python train.py --n_layer=13 --d_model=384 --n_head=9 --n_kv_head=9 --head_dim=64 --d_mlp=1536 --vocab_size=2048 --activation="gelu" --norm="layernorm" --norm_place="pre" --norm_eps=1e-05 --positions="learned" --qk_norm=false --attn_scale=0.125 --bias="none" --tie_embeddings=true --parallel_block=false --init="uniform" --init_std_qkv=0.0255 --init_std_o=0.0255 --init_std_up=0.0255 --init_std_down=0.0 --optimizer="adam_variant" --lr=0.000764 --lr_mult_qkv=0.4 --beta1=0.9 --lr_head=0.00486 --warmup_steps=238 --schedule="wsd" --decay_fraction=0.739 --decay_shape="cos" --final_lr_fraction=0.0 --batch_tokens=65536 --seq_len=1024 --doc_mask=true --train_tokens=384100000 --steps=5861 --dataset="wikipedia_en"
MLP neurons of a small language model. Each row is named by its layer, matrix (up: input weights; down: output weights) and neuron, and shows model dimensions 64-159. Each number is 500 + 50 x the weight over its row's rms, rounded and kept within 0 to 999. Numbers have three digits each.
After each neuron's rows, "fires before" lists the tokens most often just after its 100 highest values on Wikipedia text that the model never trained on. A number after a token or word is its count.

L8.up225:484529497536498507489443563420466617517468489441546533552536433510423508377448554467484516465591421445501501556468461553476436469515547449544526503527490500514457483446542503477510509543517546523401556467475514436515552444457564434509533509540479473512378540448529449447561498543499551477
L8.down225:534559506522504579535473466525530541544561470547506523544443493498450502385469484554366529435461353438541533482485504501463491427553581582537584534585561495529511470495568404538531467375363541537531477460478350594477451534515493520404511490448531455506449521555460476500549485571514485555
fires before: " |" 57, "1" 8

L5.up494:523520469559510492530594429507553516482507470485508580551542383469455444422488546491560469479520477476480413448489441507572471470580490542547540503535509422458464519553546410555485432571509525530524508451469514507471436455509476476515611506568465478507521584510534472465502586447488469463
L5.down494:538482513535440520509522448492513457489510556529472479492457476481538459383467471576607553496456569515449418497500555486619499561568532477461529447418592563510528522534432541520545500502474548461478514489477440446484421546489473388646582644564485458520495426548460473535525544468595502520
fires before: " |" 16, "|" 16, "ate" 11, "|---|---" 9, "|---|---|---|---" 9, "ed" 5

L6.up1065:538488495439488469418485514459436375537473537459529563441517513471525548540492531538554565590502517419556484550481479426503496472557491406509409406547497506455506549516464486561486533475459491362497437577557552517524461468413571553422476522525455519366469538431509504589546468491553522554
L6.down1065:495559474471507430478444496542505521544541598454509466511530565428493560578524501499435641515546377503501530523529474527564515543458493463495407565560473536528564484498448476556509468447567395561518562519471481415533498460578488449536497613496451548428495522415522559587491412495561517542
fires before: "," 20, "." 12, " and" 9, " in" 9, ".\n\n" 7, " of" 6

L5.up1338:566618448492495417504393447490517595518526516445454494506383494462504502480453478499503419467456483566585557507457512468515493517561470551495530540539573457532541477436412501547543464485471548535483547403550549518530399459451450555461645458525412459502502520403537507502534516431568504508
L5.down1338:571517560469425644484540489568387512461504500417539464554470523403465503501520496490513506602444523529458535604520535499539415540433583477554533545501485516570490486380558550590570404489517463545500538455596505486432422485383478504544425475511499544498543518457527565504500506479501493556
fires before: "|" 38, "|---|---|---|---" 11, "-" 6, " He" 6, " In" 4

L6.up336:415531462456453477418472539475473517570508480476550556586574406499507490447443505431574493537596567526429545423509464516533503457475477524532498512548494448525483449475510532517411437631488586577553596432448506450434441456556561449409521537509552494434553464504534516484528495547470429462
L6.down336:532521521563567534602509514449429517464578504575497558640527486472497497472559426495425416480525485465524519432488537493437551535585484648479615484539434452634498460463452507493461582553433496510526430549541602487571479565498565477463454373496438471546560472433512501447501528456518430453
fires before: " " 37, " |" 12, " G" 5, " P" 5, "." 4, " L" 4

L8.up495:536465516480486355476451449474510457522457540503562550493477528444480541527446555446539539513606491443487526451468456511469473512500564473529377453593523449415463497499460429561528491551486492512570437583535495471532439463450539470486449536491518499456524461482509464483581484441491411478
L8.down495:518569480524537433631438439499526542492427472556486499519561386578461539632431510527462521475459543456556487434489485556409467548493525554461388457464455518386404503552433397502557513459519485455549470559561540448546459465398415449416554538459576578459470587486534494527528554588570501440
fires before: " |" 29, "." 13, " " 13, "," 6, "2" 5, " |\n" 5

L6.up169:505545493409467510465459542438485463572509559482500520622436529409491519515408515528565519578528497554571542458523425506558479432570494490530456519567592537571403469397480545527428482458442515548495526468521550526558347440498506508511505475513495454386501517516577449492520534528554450429
L6.down169:509560493514557453488471522503482468401446545555458510537524480597499467552533538606529510507454525530559460470386453459506531392481467545535574423552570540436537535373494427521432433509450499541514621343409571516471467544474503486489544572408463518499528490427459503626490474480570507505
fires before: "|" 56, " |" 7, "4" 4

L4.up1491:496549509562455393492479448453489460560482548437522478574510485471523503380435493408543523554589470551456493452465474526468492517501561545530550532528466450446539504559501455434445490518486561515467450444514520449519418423527505431522608516590491460403503431448559438475540516577475459482
L4.down1491:452582522481462681525574496530464490481433513487533488596566464529441508514486523526431454490552470592467494504459603549431482535547477460552617452571493498567609512381478383408557574487470521491480415600525518497501475473463509503399576480472527562462523495437470401504486468595510504589
fires before: " " 41, " |" 13, "|" 5, " G" 5, " C" 5

L4.up76:422507567504442501475501432453456572546492541504540529579465403358370497548495484438516525463627460610407536459470437521473413504471497556565535519610483493564410497482508418538533512532458586564479525419510580460467469428535569516456514432517422475433493480468518487540493462538555509465
L4.down76:465470554529511540500474474489488502518548433556467479586462490489538526505489453446467444429594479489457530484471358442382452458446438465494507578495477500482507482447393413501509561567554573486494517453445556504473422513515531528562503476514434519463443573519561521488504480487433474409
fires before: " |" 38, "." 18, "%" 6, "1" 5, " |\n" 4

L5.up184:537538487514601464536523499470487447518499550481506478555503526483509495501478554534503546387553430447405546518512378600531443477480460482527456568499560546489522535649531624414484485406598532492472455438452476387542514493566445428544511437527476493493459561481519484533491490534522465496
L5.down184:478550532432503420492498546578476567506463420497555534548459527566479489512468551503497548361520480429496452485483370500530577488462541387481553461518487529495435530573536450405427561456565524527509463555486476498528464548459624516489483496554601490416371482540503563487499509563530495481
fires before: " |" 34, " |\n" 11, " place" 7

L6.up194:500455575494467432478525523396468505545525501508503479501490474476473517442421510445444509557622433575469556487528433506480442499503463547587461534452545538494523574512573579393488519454524619538515497327496514442468436417563423482417541494534610503474566564408543422480504513543518438480
L6.down194:508492493438555507447442545583407530508545511539514537476532458417525464429557523551419481485529505554480498434427594409492548452467453544499500518473498519594470504526481569452465595440490475574566470381485557491514514520526529487555469402488545488565519445479486578410505475451528568538
fires before: " " 21, " |" 20, "%" 11, "0" 5

L8.up137:553432475461443418464527424412549525554489505457495453567553545418474409495435543432541508501550473530525479525480463606528495492408591533477509509444488516485545564574529495485416453527496553480424434548521462399521576453473408467479486468418454471489446528587555488502529506520449487503
L8.down137:551521579523443354509457512520426601485464522522417517521563481496420407477496473526476551484485525498510402536472494558549394536484539436544390456557506482482461432662603445435454522472481468453476485489519488418497515500451476496507484532486549503494530540532549492516608509521474475508
fires before: " |" 29, "2" 9, " " 6, "itle" 5, "0" 4, "|" 4

L6.up844:590575532608573580506503469512515472402504466411526412504494439470477486591439489493456451521458370482444474525485474623440470515549486508505494531512510527580466447549541470490458518609515555536546491419496535492503535500444352465546526493595595469474553490473541454596527534515554555509
L6.down844:571487474496557406502564610543462534485433500570497505489472610557510465441537475417537492508652541472422554515514629495472563538491479519500529517570489618504441499547465595538425522508524495503496512447481444604503439557495515446475479523545540579427561495584503435488544636485587458502
fires before: "epend" 15, "ust" 14, "ian" 13, "ate" 11, "iv" 6, "ones" 5

L5.up838:491510476457482476462471537485475391502467517469536528499497574512489487585423533456493537484548513453528536589455446501514401442483386442431495563574531502472512509552558523525423425409562498483522456557582439423505470449495444505593541453597486458360432544467490458596532511619559569504
L5.down838:411553542483496449519515517538517461572416481516465479546455515514455483465538480419466439460564496471569530508467491457459517480552441419395442507516549406505430476471469464569490328584505546511560502605519493508488491539465483455472530513434540558458465623456525468462507476505511474504
fires before: " |" 19, " |\n" 10, "4" 9, "0" 7, "9" 6

L5.up1244:493518487577585556528524424435530484464530519452527566493505462488416484445412525435483463416560486554530464490492449522437489496549440524517494505534537539386486465602585522461521435509464566467564437480487521456455422463522468443519667478609538471455535478458516471534492468523435512407
L5.down1244:511451589456550435528465481515461485613488501612499492483546483494476536463528419545469531534420477579473555536459531490495559549395605449495479576469520424588475521508534434562425549467437475515464538554535504515513489493462523456493485609420519460462410417503474485550506506579578481484
fires before: "|---|\n" 17, "|\n" 15, "|---|---" 12, " |\n" 10, " |" 7, " " 6

L5.up721:590471453495435426479434471460568437539486458458511488555552533443532513537383550543530443604485469569526537464481422530571523427437484448507545459599469484495449479565501559475502512490490526539451601505589474374481376355454575465491448539550467374533511559506511513562582555571506529421
L5.down721:423424425570474460492595579539571523398407512571449520579575543539401483514424472470487553555463518519497439535485435574451508512548494535433509427552537558497535501481486604400494423563434436533510561519431484516462541514499564503574520481526497497504472510491518514502520492603458502477
fires before: "|" 40, " |" 9, "0" 8, "2" 5, "1" 5

L4.up1444:509499519456510490471448544493541382570438445465498524643483528386455492532370540497602440539607538534476514398480496566573504521501528496493468484559394511450488497478529550511531415539508523464463479498557518446550429482475448480543478463481409442472439495470526439412564566516539434455
L4.down1444:520449526550550518545543561540565501499431523528469571550417582407457518491437526546465521479493510510456585551641526530502394523557528440406465568533520508507449442467539510519532494557534436500462470500502468513525435511595434504488517507491571423507429526407577476522422528534578553436
fires before: " |" 20, "|" 14, "0" 12, "3" 8, "4" 6, "." 5

L8.up228:513478496519402445528502519458500509465511425509550523639504513463445417438415507449531552547472414556476463520466493530459475474489593569568485509533528538516620579555548469375561519493534531506437486476500552412501498443473472495516520479483471493504509491609581452541547447477470510494
L8.down228:408530480485439440491554433552579450473502546477524465463482473586465501420535498487476551463507504516576525487500539562445427440489562493439398483496519515504379509492561428439477387478576502513515488405494436479576483526503607502483493500437524549501380521575529428415545485397462549499
fires before: " |" 51, " " 6, " \"" 6

L5.up668:497537536601513504552555418513535515510437538466507549558485475506479486419464513364522483433581487583532475595510524651467473500534563557542429562483453474534488490535544485461510463422580553482491461434449582422570496434463475424450537505549566441479498449380498390495498524452472501466
L5.down668:374449549512489361534502485572457554485480567529465504442432398544488500530492538446487507399433568505541496449475470464603498485502503428419481614427513415503509496508502497546495463511536551540491440396450476502481547489455505498468596627474564492508371551493503538472498440598457486482
fires before: " |" 37, "1" 11, "2" 10, "|---|\n" 7, "|\n" 6

L8.up1511:454471539460410488482487447499526552550529561445570515528523514477540450497425543443542526506537509437459422548493517536517490484512483485546465429414510540550632492564533466388542494505534474509411427461514499420533537495488583463522463365512504497595514495478603454549560499485497452511
L8.down1511:509525497548581483468510569562530404469546489546425415500539525553393497420521468655562538453557524469476520475479490515424519557415460516597476506465491503470473453479591422518544464509519492499524581465572567508460480530448526495399528533442427500468526455376551507548569471470577521480
fires before: " " 66, " |" 7, "3" 4

L8.up421:499491491525460523477504513478514532516488506462551515578491467488456446430468550503510540521530504469458423570518498476501538467439515595535516579502473476428479449480565440496531414562462531429483561508515515421553481324448536472541559455535465449462540475527605496494550545460425486518
L8.down421:450620460503528537538446538580577488480479434499497471518506492537488538431504468586548494460420454486556508529442512530479486446568545570523549488524560453557529444529522387502559453560529502501499510408456488510520419570501568531406598625452517445611499510444475509489568484410489482521
fires before: " |" 42, "." 9, " S" 4

L5.up232:573538475494502473485373476542463545536503570473486493559420551430544553417452455474449472504490485564610469473501454469594457460573437548484494496455522481535580531421453485443452492490544555494487516455521589522475456516476508523485589456547450430422500528483514523556504492495537551512
L5.down232:571571519525415614426489509505453544453496517490530504507484484437520448601494503471529513575450543555445474571517545473586484437564515556516491527486556501532460507370499611455538461517486484551502595482528561459430423490397473498587477525539475516423644438476541501442528476499496496539
fires before: " He" 17, " The" 15, " In" 12, " It" 6

L8.up686:475492529452458494468415498476492435590485577477483564625514573464482530540414605508567535560555544540488421507462435497526458445472508435512395531596527502431532534421515540539465511579514521498470409429433555519462562416464510488491532550485463485459501527523584485535572518505549445531
L8.down686:459562569442487411497463571531518398542435479519429543480510417450477503532517479542487471483544638464483587521458465499515457494510393528446462579538450481457457462468552519596531441544553482489564493463502569479529549529575526503428459596569614461398426508544537449526599588566564478476
fires before: " |" 26, " " 22, "0" 15, "1" 8, "2" 7, " |\n" 5

L5.up953:508514447560486443515489430505556448553471596452529548496509486484439493529444517502533486502490470492550551509468395534466513498531451391525423432595578512490445447451560484481548503466558520474525521442539510496464466436478557529464491562458450440436513499508460532610549476508472584491
L5.down953:480466451414541444491461453498465492612532538484503532461538522477416439415540478504546555485400427501471431572512608499424564547561548527416539504531551512547514489461545453570538428586403513491354538514456390506534470449442481543496541477404524479559499464515646460550514472448597505475
fires before: " |\n" 16, " |" 16, "0" 6, "-" 5, " (" 4, "4" 4

L8.up1164:545527450498504399452391465411495480586470533386539509591521471391534454523403525519575463468580526524482444455472415554579525505538555471568510498610567484446593431426488517501390533482503532465347517414466440353502527419481503494441539483566466479462500548443559460610559557524434528529
L8.down1164:485560510472564462530407586542496519546496480557478640508580431440513452530537440457473453625478539494473579487438527498555528464433501525608480500473455440541474555493586445570492486493486480593462513517435567426469482526526507461463442541514488471474562541461498545511574539478463533507
fires before: "|" 51, " " 18, " |\n\n" 7, " |" 5

L8.up699:516468414521450441430465510439506449653431518459536462621460480362428470506379512457490486501617537491487481417434434604603508487508572468552489505617521510505356465479513556507514458534464521533540533480504530440491446447477376469574469525517483458427360542503612477458535540537507484478
L8.down699:552486492489492445455489537585561516558460497573469493541610505527442457574476492493444552555514535511566585433515506488475438463466617585535406489478521513479460524429557441565515480518495449538536517494435620501474451538438423454491504509388531497468461567476534584443598575496562601533
fires before: "|" 45, " |\n" 12, "0" 8, " |" 8, " " 7, "1" 6

L5.up580:516490560530512527493496459501494577533484429429545514573431551516487533523487561461502518380540500440469495531468456544487432480503501431537444573500491487453475479592544498560523502467550536453498502464539496356436459478504454486533520426593466510557484505498472380436523406536538540501
L5.down580:484534556482527605489579443575507530546424509553579480452455470509540577453485395511554492536546524511530484486545412539443454588484545479436465616513542505580545506533467433434513443430499498511421494522552460559503459464505528527507549537504472461506401519477528507524487532541510480497
fires before: " |" 20, " place" 9, " |\n" 9, " –" 8, " medal" 8, " first" 7